{"activation": "tanh_gelu", "optimizer": "muon", "lr_mult_down": 2.0}
MLP neurons of a small language model. Each row is named by its layer, matrix (up: input weights) and neuron, and shows model dimensions 16-143. Each number is 50 + 10 x the weight over its row's rms, rounded and kept within 0 to 99.
After each neuron's rows, "fires in" lists the words (lower case) most often at its 100 highest values on Wikipedia text that the model never trained on.

L16.up992:40 42 52 36 45 53 48 51 42 52 34 60 33 38 67 42 63 52 32 33 57 43 71 38 31 59 45 57 61 69 52 56 41 73 44 51 65 32 48 54 66 40 55 47 71 40 65 49 46 55 31 47 50 45 45 44 37 39 29 37 64 39 55 51 57 57 64 37 65 55 59 46 53 41 59 39 64 46 64 43 49 52 54 45 58 50 60 49 38 47 72 33 53 42 52 54 58 56 58 60 53 54 48 58 50 52 33 55 65 76 40 51 44 61 55 48 41 57 51 56 51 52 58 31 57 56 49 59
fires in: "may", "march", "december", "june", "january"

L14.up757:57 44 65 74 34 28 54 53 31 57 41 65 59 52 59 54 52 60 57 60 39 43 37 53 55 64 47 56 72 46 58 68 54 61 58 50 40 52 34 76 44 51 51 49 26 40 41 38 49 62 45 56 51 56 47 61 53 59 59 46 45 21 59 32 57 35 39 59 58 61 44 58 48 50 48 72 49 50 52 46 59 49 57 37 76 49 48 27 44 25 43 38 39 63 45 64 57 60 50 42 52 58 54 58 44 42 58 69 48 38 44 52 62 57 64 56 57 40 58 39 42 46 48 47 49 49 58 46
fires in: "as", "for", "was", "is", "by"

L13.up1013:54 51 43 47 42 58 56 47 22 59 50 57 53 60 59 67 42 56 52 41 40 55 34 67 42 32 57 44 46 59 40 55 60 59 50 64 72 30 44 52 44 54 47 38 60 57 40 53 50 56 52 53 40 51 48 53 56 48 68 44 62 54 48 34 43 60 30 44 36 43 60 29 51 23 58 61 47 34 32 37 81 48 40 67 51 48 41 44 50 55 57 42 42 69 53 58 49 57 52 36 39 61 50 67 54 40 49 54 38 55 57 43 55 42 72 35 59 60 58 51 31 51 55 51 36 57 52 59
fires in: "for", "at", "with", "of", "and", "against"

L4.up111:65 57 42 33 40 35 44 50 52 54 55 64 39 58 25 55 41 44 49 45 43 57 54 53 51 44 63 56 63 45 50 48 50 55 46 47 39 58 42 31 44 63 53 52 42 51 51 51 48 60 73 52 48 56 66 50 58 58 26 52 53 37 66 60 48 46 56 67 51 61 44 37 43 55 30 55 66 54 54 56 59 41 51 50 54 37 48 52 48 54 62 63 41 33 49 47 59 41 50 49 57 48 40 50 43 41 60 44 31 36 23 47 51 32 26 47 51 56 57 41 53 59 33 46 53 42 41 42
fires in: "for", "to", "on", "the", "of", "is"

L14.up517:43 66 50 66 54 55 44 62 55 41 36 54 51 51 52 56 50 47 55 61 44 19 42 59 52 53 48 35 29 56 57 38 55 64 46 58 52 39 49 21 61 53 46 43 49 49 48 44 42 62 26 67 50 71 47 47 51 46 39 40 62 45 63 55 61 49 50 48 61 58 46 54 51 35 62 42 41 52 47 46 58 45 51 59 37 40 57 26 51 40 39 48 59 58 58 36 45 49 50 54 48 32 37 52 46 49 51 45 59 23 49 54 40 48 51 45 50 44 55 55 60 41 42 47 50 42 74 45
fires in: "on"

L4.up20:45 71 57 64 50 56 61 34 35 42 50 51 36 55 46 58 58 53 57 48 26 34 39 60 42 62 44 48 48 31 42 45 53 53 53 41 51 61 38 55 28 51 40 56 64 54 53 59 50 40 70 75 49 52 39 59 49 58 48 63 59 43 61 39 34 45 59 46 55 48 31 52 60 42 46 37 60 59 46 38 51 68 49 43 54 41 56 42 48 53 45 59 25 57 48 62 53 49 59 85 69 36 51 32 35 45 50 50 36 42 54 51 52 43 51 53 51 71 63 55 50 56 46 57 67 53 36 54
fires in: "the", "it", "of", "one", "them", "a"

L13.up584:52 52 27 68 50 51 52 48 30 54 37 54 36 36 60 64 55 46 37 63 44 56 60 53 49 47 78 56 60 57 53 52 60 47 40 38 36 51 46 52 38 49 57 38 49 34 57 26 54 51 60 41 35 53 62 52 43 77 44 70 52 55 66 59 67 55 52 54 57 55 54 62 47 36 58 45 35 65 62 56 63 34 69 65 44 49 54 43 60 44 57 45 41 54 33 69 65 69 47 26 45 51 39 43 42 43 40 45 57 46 35 61 60 41 56 67 50 28 64 57 45 57 52 43 39 63 34 59
fires in: "to", "and", "by", "not"

L13.up722:44 49 42 39 46 65 42 38 51 45 43 30 50 34 50 52 37 60 61 64 61 65 36 48 54 58 61 52 56 51 35 38 46 41 53 71 43 62 53 34 45 63 46 31 52 40 52 57 66 50 56 48 49 39 79 45 48 24 49 45 49 59 61 60 45 44 47 52 37 51 67 45 68 61 53 36 53 58 43 70 67 45 42 41 46 64 52 50 40 49 33 50 49 47 46 66 53 55 48 35 58 58 55 41 40 50 63 45 49 64 52 54 66 54 60 53 48 46 64 49 41 40 62 34 33 47 47 39
fires in: "to", "would", "had", "may", "have"

L4.up343:58 44 50 51 63 42 45 32 64 52 67 35 53 34 62 42 48 51 48 45 52 51 48 62 56 56 48 41 56 53 39 52 57 49 36 31 27 44 53 46 34 70 33 59 62 42 38 51 36 38 48 58 43 39 64 36 55 55 50 64 44 51 74 62 55 41 55 59 56 45 56 52 46 67 32 59 48 45 45 44 69 60 48 53 54 39 58 46 50 57 52 55 32 55 43 59 60 61 71 47 27 50 34 41 48 42 56 65 58 47 60 66 53 45 38 44 50 48 50 48 61 52 34 52 61 40 58 48
fires in: "this", "each", "a", "another", "first", "anywhere"

L3.up934:59 40 56 31 53 64 48 49 45 50 50 30 34 45 53 28 47 53 56 49 42 49 55 45 69 35 38 47 44 35 65 54 47 60 43 68 57 44 57 43 36 41 55 48 42 42 63 46 55 46 39 27 43 46 61 50 58 64 60 49 39 64 44 42 57 54 25 51 43 57 50 49 51 54 41 56 62 31 61 40 32 59 40 54 28 51 46 50 55 50 46 59 47 53 16 51 52 45 51 50 50 54 58 49 47 45 59 38 42 31 50 49 45 48 60 50 66 39 50 66 50 59 38 52 45 42 49 46
fires in: "to", "of", "into", "on", "eredivisie"

L16.up282:39 43 46 38 43 47 53 47 40 45 59 48 31 61 68 51 53 67 41 49 53 57 37 57 37 54 37 50 49 61 57 48 58 41 52 71 49 61 40 55 69 42 46 49 60 46 51 41 58 68 53 38 58 37 41 61 44 49 59 50 49 53 60 57 52 42 65 46 49 65 57 50 49 40 52 53 71 44 50 55 64 61 55 61 30 74 40 59 64 46 58 30 62 56 29 46 48 40 42 40 56 57 28 50 49 31 44 51 71 42 57 52 56 48 61 60 58 45 45 54 63 65 49 29 43 28 45 46
fires in: "was", "at", "were"

L3.up784:33 63 25 58 40 64 46 71 59 32 53 53 46 56 45 32 50 55 39 50 48 48 42 61 53 39 48 49 41 43 46 46 39 38 58 45 38 58 66 50 40 52 52 33 45 44 47 52 49 56 63 77 61 49 56 48 67 55 47 51 41 36 42 49 39 68 41 49 42 58 46 46 64 47 50 24 28 41 69 48 32 65 34 42 48 26 59 34 62 44 52 50 63 40 68 42 32 41 54 50 57 44 58 46 51 43 57 68 52 52 48 56 53 51 57 54 53 57 49 53 43 51 53 44 63 40 37 64
fires in: "he", "they", "it", "she", "who", "to"

L7.up791:45 58 62 56 58 62 58 38 50 27 39 44 55 68 49 52 43 57 76 59 25 61 49 67 53 49 54 56 63 24 54 61 47 55 50 55 51 61 53 45 42 56 53 41 51 38 41 53 32 50 54 60 52 42 50 60 58 48 54 73 55 46 42 39 49 48 48 78 37 53 40 34 45 46 41 59 40 61 44 51 49 62 48 56 70 57 44 43 55 45 44 42 59 51 16 36 57 53 44 57 42 37 49 59 45 46 54 66 56 57 44 46 45 48 38 48 42 49 46 50 41 22 49 50 38 54 51 58
fires in: "the", "in", "to", "on", "with"

L14.up303:37 39 48 52 72 55 47 54 46 62 53 64 42 44 38 59 46 43 67 52 44 66 50 55 57 39 60 49 41 55 44 40 50 68 60 60 43 66 49 44 66 55 53 46 38 31 60 46 48 56 48 43 56 66 42 55 50 52 55 36 48 46 58 41 30 63 48 27 57 59 41 58 45 54 50 32 61 71 53 56 41 45 40 43 45 39 28 31 43 67 73 46 22 45 56 41 63 62 44 40 37 66 44 51 43 44 41 50 34 45 60 57 46 51 53 56 57 63 55 44 66 42 32 46 55 58 39 55
fires in: "to", "would", "did", "could", "will", "may"

L5.up239:64 51 68 53 60 57 36 39 55 44 47 59 46 49 47 62 59 53 79 69 40 54 37 51 43 45 64 62 49 29 51 49 54 44 57 45 45 35 44 37 46 47 36 44 56 65 52 52 50 41 47 50 51 44 60 34 42 56 56 42 49 47 53 53 62 26 52 54 47 47 62 36 52 45 31 72 56 60 47 36 49 52 37 53 57 38 40 43 76 55 55 54 54 41 69 42 36 32 45 51 48 42 45 44 36 45 53 29 50 49 30 62 49 58 28 53 32 49 55 64 57 59 63 53 67 54 40 59
fires in: "the", "figulus", "of", "among", "his", "its"

L14.up566:41 50 31 44 42 59 44 41 44 44 36 69 42 46 32 53 51 32 51 54 48 56 76 43 51 52 56 28 59 54 38 64 66 49 40 47 32 50 53 57 61 58 60 44 41 50 63 63 59 43 44 57 35 65 74 51 57 63 57 50 49 58 64 58 51 51 46 49 47 54 34 70 40 43 50 41 55 48 36 50 60 48 60 33 61 58 49 46 56 23 41 44 34 42 32 54 51 45 57 32 53 32 48 55 49 50 48 63 37 55 32 60 47 47 52 65 57 39 62 40 52 43 55 49 37 48 53 66
fires in: "to", "the", "1"

L4.up342:49 50 60 58 49 48 47 48 45 49 50 58 59 40 64 46 51 46 41 66 49 43 51 35 51 49 57 44 41 52 34 73 52 47 52 41 45 55 71 56 51 45 46 65 45 46 47 55 56 37 70 60 41 74 56 43 57 40 32 62 51 39 49 44 67 43 52 59 55 57 52 42 41 53 35 43 69 46 45 69 54 40 30 31 48 41 55 53 54 42 51 55 50 50 70 46 54 38 52 33 69 62 47 45 59 29 41 84 51 44 60 45 43 45 55 48 48 51 66 44 32 65 43 58 49 55 57 46
fires in: "and", "then", "or", "now", "incumbent"

L8.up420:55 46 47 59 65 49 63 54 73 75 42 42 52 33 40 54 58 50 52 54 43 63 32 52 59 58 38 58 63 62 58 58 62 45 46 66 37 30 49 40 55 33 47 54 49 23 31 45 45 51 38 59 45 39 70 38 50 53 59 61 64 66 60 36 66 61 57 41 60 59 46 54 44 34 54 53 45 63 49 54 54 36 44 46 44 36 70 47 47 42 38 55 51 53 59 61 21 40 42 54 60 59 67 44 49 46 48 45 30 46 54 56 49 37 49 45 58 44 43 49 31 36 50 58 72 36 59 40
fires in: "the", "s", "her", "his", "syrian"

L4.up761:38 55 64 56 52 59 54 44 48 53 59 39 45 43 25 31 54 44 42 58 55 48 50 49 36 66 51 43 50 49 41 65 48 46 63 36 47 56 53 49 49 52 50 63 47 60 48 60 61 49 63 43 63 59 56 50 53 58 51 52 34 57 33 59 46 43 69 39 80 62 59 50 35 40 48 40 61 50 53 36 52 45 43 66 47 36 54 45 41 44 46 55 18 36 47 46 46 66 61 32 36 47 33 56 45 55 46 61 51 46 57 49 53 43 41 51 40 40 56 44 49 56 54 57 49 48 35 40
fires in: "a", "an", "most", "one", "hispanic", "another"

L13.up123:66 58 40 45 60 42 37 41 43 51 40 44 46 36 38 25 45 55 45 52 59 51 46 46 49 65 61 56 62 45 34 64 36 38 64 65 45 68 49 59 48 47 58 44 64 56 51 49 61 67 66 60 43 34 53 48 17 59 44 55 48 51 58 46 72 65 47 38 46 55 53 47 48 53 41 57 43 50 61 66 53 49 48 51 44 49 48 52 69 33 51 51 38 42 44 46 58 34 44 48 64 53 67 39 53 25 43 48 45 54 52 33 50 37 49 51 47 34 42 41 48 51 55 40 60 55 43 50
fires in: "to", "i", "not", "t"

L4.up164:61 50 70 41 46 44 41 62 42 35 35 29 49 44 70 49 64 54 45 32 54 50 52 41 47 42 49 40 48 66 55 49 53 37 50 59 50 64 59 47 35 33 59 53 41 40 62 43 54 51 53 41 55 65 50 58 51 46 42 41 35 29 56 59 55 65 54 44 58 60 58 43 73 50 35 50 58 37 59 38 56 57 33 39 53 42 27 40 47 65 47 56 57 55 61 68 49 61 52 58 65 39 23 46 38 35 49 50 35 43 47 53 33 44 68 53 54 60 64 59 53 57 47 41 54 41 50 48
fires in: "named", "of", "name", "called", "vladimir"

L8.up898:52 54 68 40 44 48 46 69 55 52 56 45 65 56 55 63 63 47 39 50 52 60 46 53 50 58 58 39 42 71 57 58 59 42 51 36 39 40 40 39 56 64 39 37 63 53 53 46 44 53 48 50 41 42 38 45 55 46 26 41 52 51 59 56 36 57 57 60 57 31 62 43 61 37 23 35 47 49 27 51 55 52 35 45 55 38 67 50 47 54 53 51 51 50 52 58 41 68 53 46 60 32 76 38 32 36 46 48 40 57 47 56 61 36 48 43 52 62 46 49 65 55 45 45 59 45 50 44
fires in: "that", "as", "have", "who", "said"

L4.up580:48 31 53 63 46 65 31 49 49 59 61 39 41 58 55 43 50 51 62 40 48 62 35 42 46 38 46 53 47 49 45 42 55 67 47 50 56 58 57 57 56 44 50 58 41 41 54 43 43 59 37 49 43 36 68 45 35 45 41 37 44 55 50 74 30 50 26 43 55 55 39 55 69 62 40 54 44 59 42 63 34 41 51 64 58 60 47 39 50 44 38 38 49 48 38 86 59 47 71 53 49 44 68 62 36 45 44 48 53 64 38 50 35 50 49 51 49 67 58 47 43 57 56 56 45 62 68 44
fires in: "1", "2", "for"

L5.up529:39 66 52 52 41 62 37 53 59 50 63 47 66 54 61 52 47 54 66 51 50 56 46 52 56 42 55 69 37 63 38 69 54 27 51 59 54 28 57 50 43 49 36 49 53 52 62 36 44 46 45 67 43 45 49 69 60 40 51 39 43 50 52 54 38 46 55 56 57 43 41 62 53 50 39 42 44 51 63 55 52 41 61 41 50 60 65 48 37 57 55 37 46 55 44 65 52 42 55 33 50 30 79 51 54 55 62 41 48 55 52 47 53 59 52 73 55 61 48 66 56 40 47 41 56 50 44 39
fires in: "that", "after", "they", "who", "whilst"

L14.up227:73 45 61 48 48 38 46 65 61 64 49 52 56 34 52 40 68 58 34 55 53 31 47 50 47 57 56 51 46 52 59 70 70 43 49 40 46 43 74 50 41 58 53 31 66 37 46 44 59 70 45 45 49 51 58 50 57 44 25 36 58 61 65 29 58 34 39 53 51 26 53 44 36 36 36 45 22 57 36 54 60 59 57 46 63 48 56 49 47 45 51 50 54 56 53 45 29 57 44 42 60 49 61 63 56 46 46 53 56 58 59 39 47 39 64 58 45 56 47 68 44 65 61 50 53 52 49 57
fires in: "is", "was", "so", "when", "be"

L8.up740:59 38 51 46 58 60 47 48 62 40 44 50 39 46 44 46 30 55 71 51 32 41 38 59 61 44 37 45 43 56 55 58 56 38 31 50 50 52 48 49 31 51 50 51 57 54 50 53 49 39 61 57 39 41 74 71 46 56 52 48 52 60 53 53 55 37 38 52 52 49 67 46 56 24 44 39 28 39 46 40 65 53 34 54 61 41 47 47 53 36 36 64 52 50 36 64 54 48 49 47 31 62 55 49 55 50 52 34 71 57 37 59 59 58 43 65 55 39 39 41 36 38 37 33 68 59 57 51
fires in: "of", "to", "after", "who"

L13.up953:44 39 51 37 48 57 50 45 56 51 59 45 52 28 56 50 44 25 49 44 55 34 62 60 50 53 56 50 47 22 54 46 60 53 40 43 44 75 70 52 46 52 53 39 43 42 59 60 26 69 41 46 47 62 55 48 51 66 55 52 58 38 58 30 38 44 41 36 53 62 28 51 43 38 56 44 44 39 61 78 59 59 36 42 57 56 50 50 49 64 52 57 47 51 31 53 40 48 50 39 33 43 46 38 40 58 41 44 33 56 43 52 58 50 41 70 57 63 45 52 51 53 61 47 47 53 53 60
fires in: "the", "and", "in", "to"

L7.up655:50 60 56 57 33 52 54 42 49 49 66 42 66 41 48 50 69 58 57 44 51 65 43 46 55 39 58 53 43 60 72 61 44 56 59 40 43 44 31 30 46 37 45 29 22 52 46 26 56 52 51 36 22 50 53 47 54 46 53 41 91 47 45 46 45 45 56 72 35 46 56 41 50 59 48 38 58 58 66 53 61 49 55 42 51 34 52 38 52 41 60 56 53 53 67 34 44 55 49 55 50 44 47 43 54 55 54 51 61 41 42 72 57 46 41 64 58 53 66 37 64 57 48 43 59 40 48 35
fires in: "to", "of", "by", "on", "also"

L14.up37:53 56 67 30 49 32 47 47 42 47 31 42 49 59 59 30 49 34 64 54 41 47 40 53 27 49 41 47 52 62 49 43 62 58 72 65 42 60 48 55 62 57 48 50 50 55 45 35 59 59 43 48 60 42 35 41 70 61 39 53 41 43 42 42 47 48 43 52 60 59 53 47 41 43 54 57 62 43 32 51 60 35 45 42 53 46 47 41 40 54 56 53 49 58 63 51 38 51 37 53 41 37 39 46 47 38 56 65 52 41 56 32 58 51 60 40 62 55 53 38 60 50 65 49 32 53 61 59
fires in: "on", "at", "st"

L4.up624:59 54 54 43 33 54 57 51 53 58 40 62 44 62 25 50 49 51 45 40 37 55 43 50 58 49 42 64 44 47 55 55 61 39 33 67 32 46 45 50 55 35 33 37 62 49 40 43 52 54 52 62 54 54 34 36 63 60 38 42 50 51 44 44 37 60 56 56 47 70 36 65 29 44 40 46 46 44 41 46 49 65 57 42 56 36 41 40 52 29 48 46 57 48 56 60 48 32 45 51 28 45 52 42 48 37 48 55 55 35 60 41 51 56 47 55 49 39 54 71 39 37 54 30 62 57 42 42
fires in: "it", "them", "they", "she", "latter"

L5.up795:51 48 42 52 47 52 57 60 48 54 55 48 48 70 46 66 78 59 58 64 45 63 47 59 48 42 43 66 60 42 43 65 36 62 32 48 28 52 45 39 58 38 33 42 45 49 49 56 38 37 54 54 64 61 66 60 50 35 43 47 66 37 33 48 50 46 68 49 46 54 47 36 61 52 65 61 39 43 51 39 44 38 45 42 67 49 64 47 63 63 41 58 56 56 39 41 49 60 58 55 44 48 42 37 51 53 57 62 57 53 59 68 49 55 51 43 52 47 63 55 60 56 61 57 47 56 56 48
fires in: "in", "with", "a", "by", "their"

L13.up861:36 69 59 60 55 66 42 58 47 34 55 54 73 36 59 55 81 40 44 55 39 56 40 58 39 57 48 64 49 54 69 60 65 63 43 50 30 52 45 51 54 31 58 56 47 28 53 47 55 49 35 42 64 45 51 65 55 42 50 42 50 49 51 52 72 48 40 45 47 50 48 55 72 47 50 43 42 37 64 54 61 42 52 54 56 54 43 60 39 48 58 58 39 45 51 54 55 42 64 50 49 56 37 40 40 47 49 58 31 45 39 38 48 41 48 54 54 51 48 53 30 65 46 57 52 57 46 26
fires in: "s", "its", "the", "their", "an", "national"

L3.up109:64 52 37 63 66 54 66 52 25 48 41 57 47 44 70 59 33 58 54 38 50 75 60 40 46 75 61 59 48 50 46 63 56 49 62 69 37 44 51 55 50 43 57 37 55 46 52 61 39 42 70 42 49 44 59 39 41 68 40 59 52 53 30 61 49 47 50 57 59 51 58 37 57 50 57 49 54 68 50 63 68 47 42 66 32 40 58 60 52 51 43 51 51 49 58 74 54 37 45 47 47 48 50 63 53 63 55 47 59 54 40 68 50 61 38 41 62 42 41 40 50 45 55 36 50 48 52 44
fires in: "not", "to", "directly", "generally", "also"

L16.up624:36 64 65 47 41 42 56 60 50 58 44 46 59 59 33 58 32 35 65 56 43 52 48 54 60 61 49 57 62 63 45 54 63 59 64 53 29 37 59 51 44 52 61 27 54 43 42 57 69 38 45 43 56 47 60 68 41 63 27 42 35 61 40 61 42 60 46 61 47 46 52 74 58 47 40 52 47 43 54 71 49 55 52 46 44 39 33 39 47 38 56 67 60 59 64 55 70 31 50 34 55 71 64 36 54 32 34 28 59 41 46 47 35 43 59 43 42 51 56 39 68 53 50 54 30 65 51 43
fires in: "it", "to", "i", "film", "which", "that"

L7.up280:36 51 62 41 69 46 31 42 57 28 34 52 49 37 62 60 45 66 42 46 48 54 36 58 47 49 60 48 45 57 57 55 39 30 42 60 52 59 50 55 40 45 45 46 41 45 28 62 43 71 56 46 47 57 49 41 37 37 33 32 55 44 36 54 50 63 52 49 56 54 50 44 73 51 59 57 62 54 48 51 64 44 25 49 55 51 39 54 51 54 59 56 30 46 39 50 39 33 57 44 44 46 55 26 57 55 69 41 51 60 61 60 51 37 77 47 59 55 47 50 57 56 52 54 61 32 43 44
fires in: "have", "has", "had"

L8.up708:52 71 52 49 46 28 54 64 38 45 39 60 47 54 43 57 40 56 58 55 43 59 53 61 40 54 57 65 46 43 49 64 51 52 47 28 23 62 53 43 52 66 56 57 41 48 45 65 48 39 50 45 53 56 63 55 46 65 59 39 60 47 51 47 52 50 70 49 41 45 56 53 44 62 51 46 56 48 46 31 40 51 64 42 57 48 48 29 45 62 51 59 37 30 45 68 47 49 53 51 52 43 56 52 48 38 39 64 44 51 60 33 59 35 57 36 59 35 55 62 57 50 56 31 49 69 34 46
fires in: "who", "kilmarnock"

L3.up485:40 62 55 52 31 63 58 59 56 31 53 40 66 43 60 40 55 51 72 62 42 53 43 35 53 52 44 51 55 55 45 32 46 45 36 60 56 56 54 44 47 36 57 45 30 40 61 48 61 50 38 57 50 49 67 44 50 55 50 65 63 66 51 63 49 68 50 69 37 49 59 53 59 49 46 33 51 56 42 40 30 62 50 60 63 43 34 72 48 42 57 58 37 53 51 58 55 60 47 63 68 61 56 52 40 61 45 50 44 57 53 57 65 40 41 63 45 51 35 42 48 53 44 47 49 55 64 34
fires in: "of", "after", "there", "years", "year", "until"

L7.up971:53 41 53 37 29 56 51 61 57 44 33 60 30 53 37 57 57 50 50 52 41 46 62 45 37 39 46 40 39 48 48 66 62 62 39 54 54 52 63 65 50 47 66 59 61 30 50 51 64 48 46 39 40 62 56 64 58 50 25 55 38 55 60 65 57 61 67 47 54 26 57 54 55 65 50 49 67 43 40 45 45 65 55 45 33 45 43 57 63 50 59 62 47 72 60 66 57 40 57 62 58 49 55 45 53 38 33 44 36 57 47 46 54 29 63 63 47 54 49 47 77 52 51 57 48 57 37 46
fires in: "and", "or", "microbiologist", "bacteriologist"

L7.up50:68 32 60 51 58 35 47 51 50 56 57 58 43 43 54 47 38 34 50 37 62 43 33 40 37 36 53 61 64 38 33 41 59 60 42 51 53 53 53 55 66 56 50 38 55 48 52 66 55 57 59 46 55 63 64 50 53 34 39 60 49 46 65 39 42 67 30 54 45 62 51 49 34 56 52 53 66 46 50 59 59 41 30 56 60 56 51 33 40 40 61 27 59 34 38 62 39 70 47 36 40 66 46 41 35 50 49 50 47 44 47 70 60 53 58 49 51 62 32 53 55 45 49 66 38 51 64 50
fires in: "of", "at", "for", "on"

L16.up268:50 48 52 45 58 57 64 42 42 55 47 60 48 45 56 40 43 26 55 52 39 41 67 51 59 59 53 52 37 57 49 30 56 55 43 34 62 27 51 45 42 39 51 27 70 47 40 59 49 27 69 49 48 44 64 56 37 60 43 45 63 66 59 57 62 53 56 54 57 44 62 46 47 66 59 60 54 55 50 55 39 39 41 60 46 21 51 31 40 53 42 53 47 47 47 50 53 53 53 45 40 40 35 42 42 50 37 35 53 53 51 68 54 56 50 68 65 41 50 30 56 36 40 54 61 54 55 52
fires in: "can", "may", "to", "t", "canyon"

L7.up333:45 44 56 49 39 43 59 48 52 48 53 42 38 47 66 55 42 59 41 40 47 54 31 25 44 58 57 41 44 35 35 46 47 53 46 33 55 67 47 61 51 40 53 46 56 47 48 68 44 51 58 35 41 52 40 55 41 53 53 42 51 43 61 71 60 69 49 43 51 51 59 64 29 53 45 31 53 50 41 55 34 45 50 54 58 63 42 56 47 49 57 55 53 63 46 63 54 44 36 58 61 35 64 56 42 51 53 53 41 69 58 63 28 30 57 48 57 70 51 47 55 62 60 35 28 50 51 59
fires in: "to", "and", "of", "named", "who"

L7.up398:43 50 54 44 61 51 72 53 25 63 48 68 57 46 48 57 52 66 61 58 32 32 42 46 51 46 53 67 50 48 40 67 54 48 56 72 68 50 60 60 55 32 62 47 42 62 58 65 30 70 72 37 40 50 48 66 44 45 37 33 50 54 52 55 63 60 49 37 41 50 30 54 54 39 63 43 36 44 50 46 59 52 36 48 45 44 52 53 59 37 55 50 48 19 49 47 70 34 42 33 47 45 53 49 47 56 45 47 45 42 47 54 58 60 48 47 63 59 48 49 44 66 67 56 43 64 52 49
fires in: "in", "to", "from"

L14.up809:49 41 52 51 56 44 43 44 43 59 38 53 55 40 67 43 42 35 47 65 44 69 37 36 56 47 52 58 42 50 60 37 62 49 59 54 49 40 56 37 61 50 55 37 56 57 60 43 62 45 48 61 33 51 54 48 56 47 39 66 61 44 47 50 52 64 54 63 44 34 52 37 56 41 55 52 51 67 67 58 61 49 37 58 54 62 45 43 42 32 54 52 55 58 49 49 62 44 43 51 53 47 66 46 46 44 52 49 42 58 38 51 36 19 69 55 35 50 43 45 49 37 45 63 50 63 52 39
fires in: "can", "would", "may", "could", "will", "to"

L8.up617:41 54 49 56 43 44 42 57 50 53 43 47 42 42 47 31 54 68 56 63 39 59 49 36 71 45 51 50 46 57 58 65 68 36 64 55 42 40 53 62 54 47 50 54 53 52 31 55 35 65 38 46 43 41 60 65 44 54 40 40 48 48 56 39 35 45 65 41 46 51 37 58 51 48 57 47 35 53 56 48 36 53 50 66 59 36 43 54 50 56 57 34 64 71 65 32 47 38 61 50 51 43 63 50 54 52 61 71 41 55 50 56 60 54 32 48 59 49 43 51 65 51 43 54 53 48 35 56
fires in: "be", "were", "being"

L8.up1022:54 25 49 45 45 62 45 39 42 39 46 46 52 40 48 35 43 53 60 39 58 58 47 51 48 40 49 44 58 45 59 65 43 67 51 50 59 49 38 51 43 43 60 45 46 26 51 45 56 66 38 43 52 46 48 32 56 48 43 45 58 46 41 45 46 46 35 42 54 45 51 56 57 39 49 44 49 36 37 55 77 54 41 40 63 66 51 45 48 23 69 47 57 38 38 61 48 38 45 46 36 38 56 60 41 60 60 42 49 54 32 53 49 49 64 44 63 41 50 47 54 56 42 29 52 37 43 39
fires in: "to", "for", "in", "into", "out", "by"

L4.up585:53 55 43 49 45 36 54 38 51 55 47 52 46 48 52 44 53 40 72 44 43 46 57 65 50 48 49 54 41 57 62 61 40 53 54 48 50 40 46 49 29 50 39 43 51 35 47 48 51 55 57 53 48 26 47 53 43 63 47 61 48 56 67 68 58 63 44 32 48 56 54 45 46 65 49 46 58 45 50 42 39 34 43 54 59 38 36 59 51 52 63 59 37 47 39 56 48 44 44 38 47 63 35 44 40 41 28 33 52 56 40 71 43 48 37 64 44 48 71 57 54 49 32 45 53 63 53 44
fires in: "his", "the", "it", "her", "its", "this"

L3.up170:37 55 36 47 54 21 36 60 64 50 72 60 59 48 58 47 50 49 57 44 43 70 45 52 61 47 40 53 62 63 38 51 46 50 69 42 41 48 56 57 48 61 57 38 35 57 36 31 45 42 58 41 44 61 59 67 71 58 39 41 49 46 49 56 43 60 41 55 35 47 44 41 73 60 45 57 40 57 67 45 58 46 34 42 51 50 61 39 55 48 57 34 48 47 55 65 48 25 56 60 37 57 46 49 45 42 48 79 46 44 53 69 45 57 70 56 25 44 70 51 37 42 54 83 49 48 68 59
fires in: "where", "that", "athens", "which"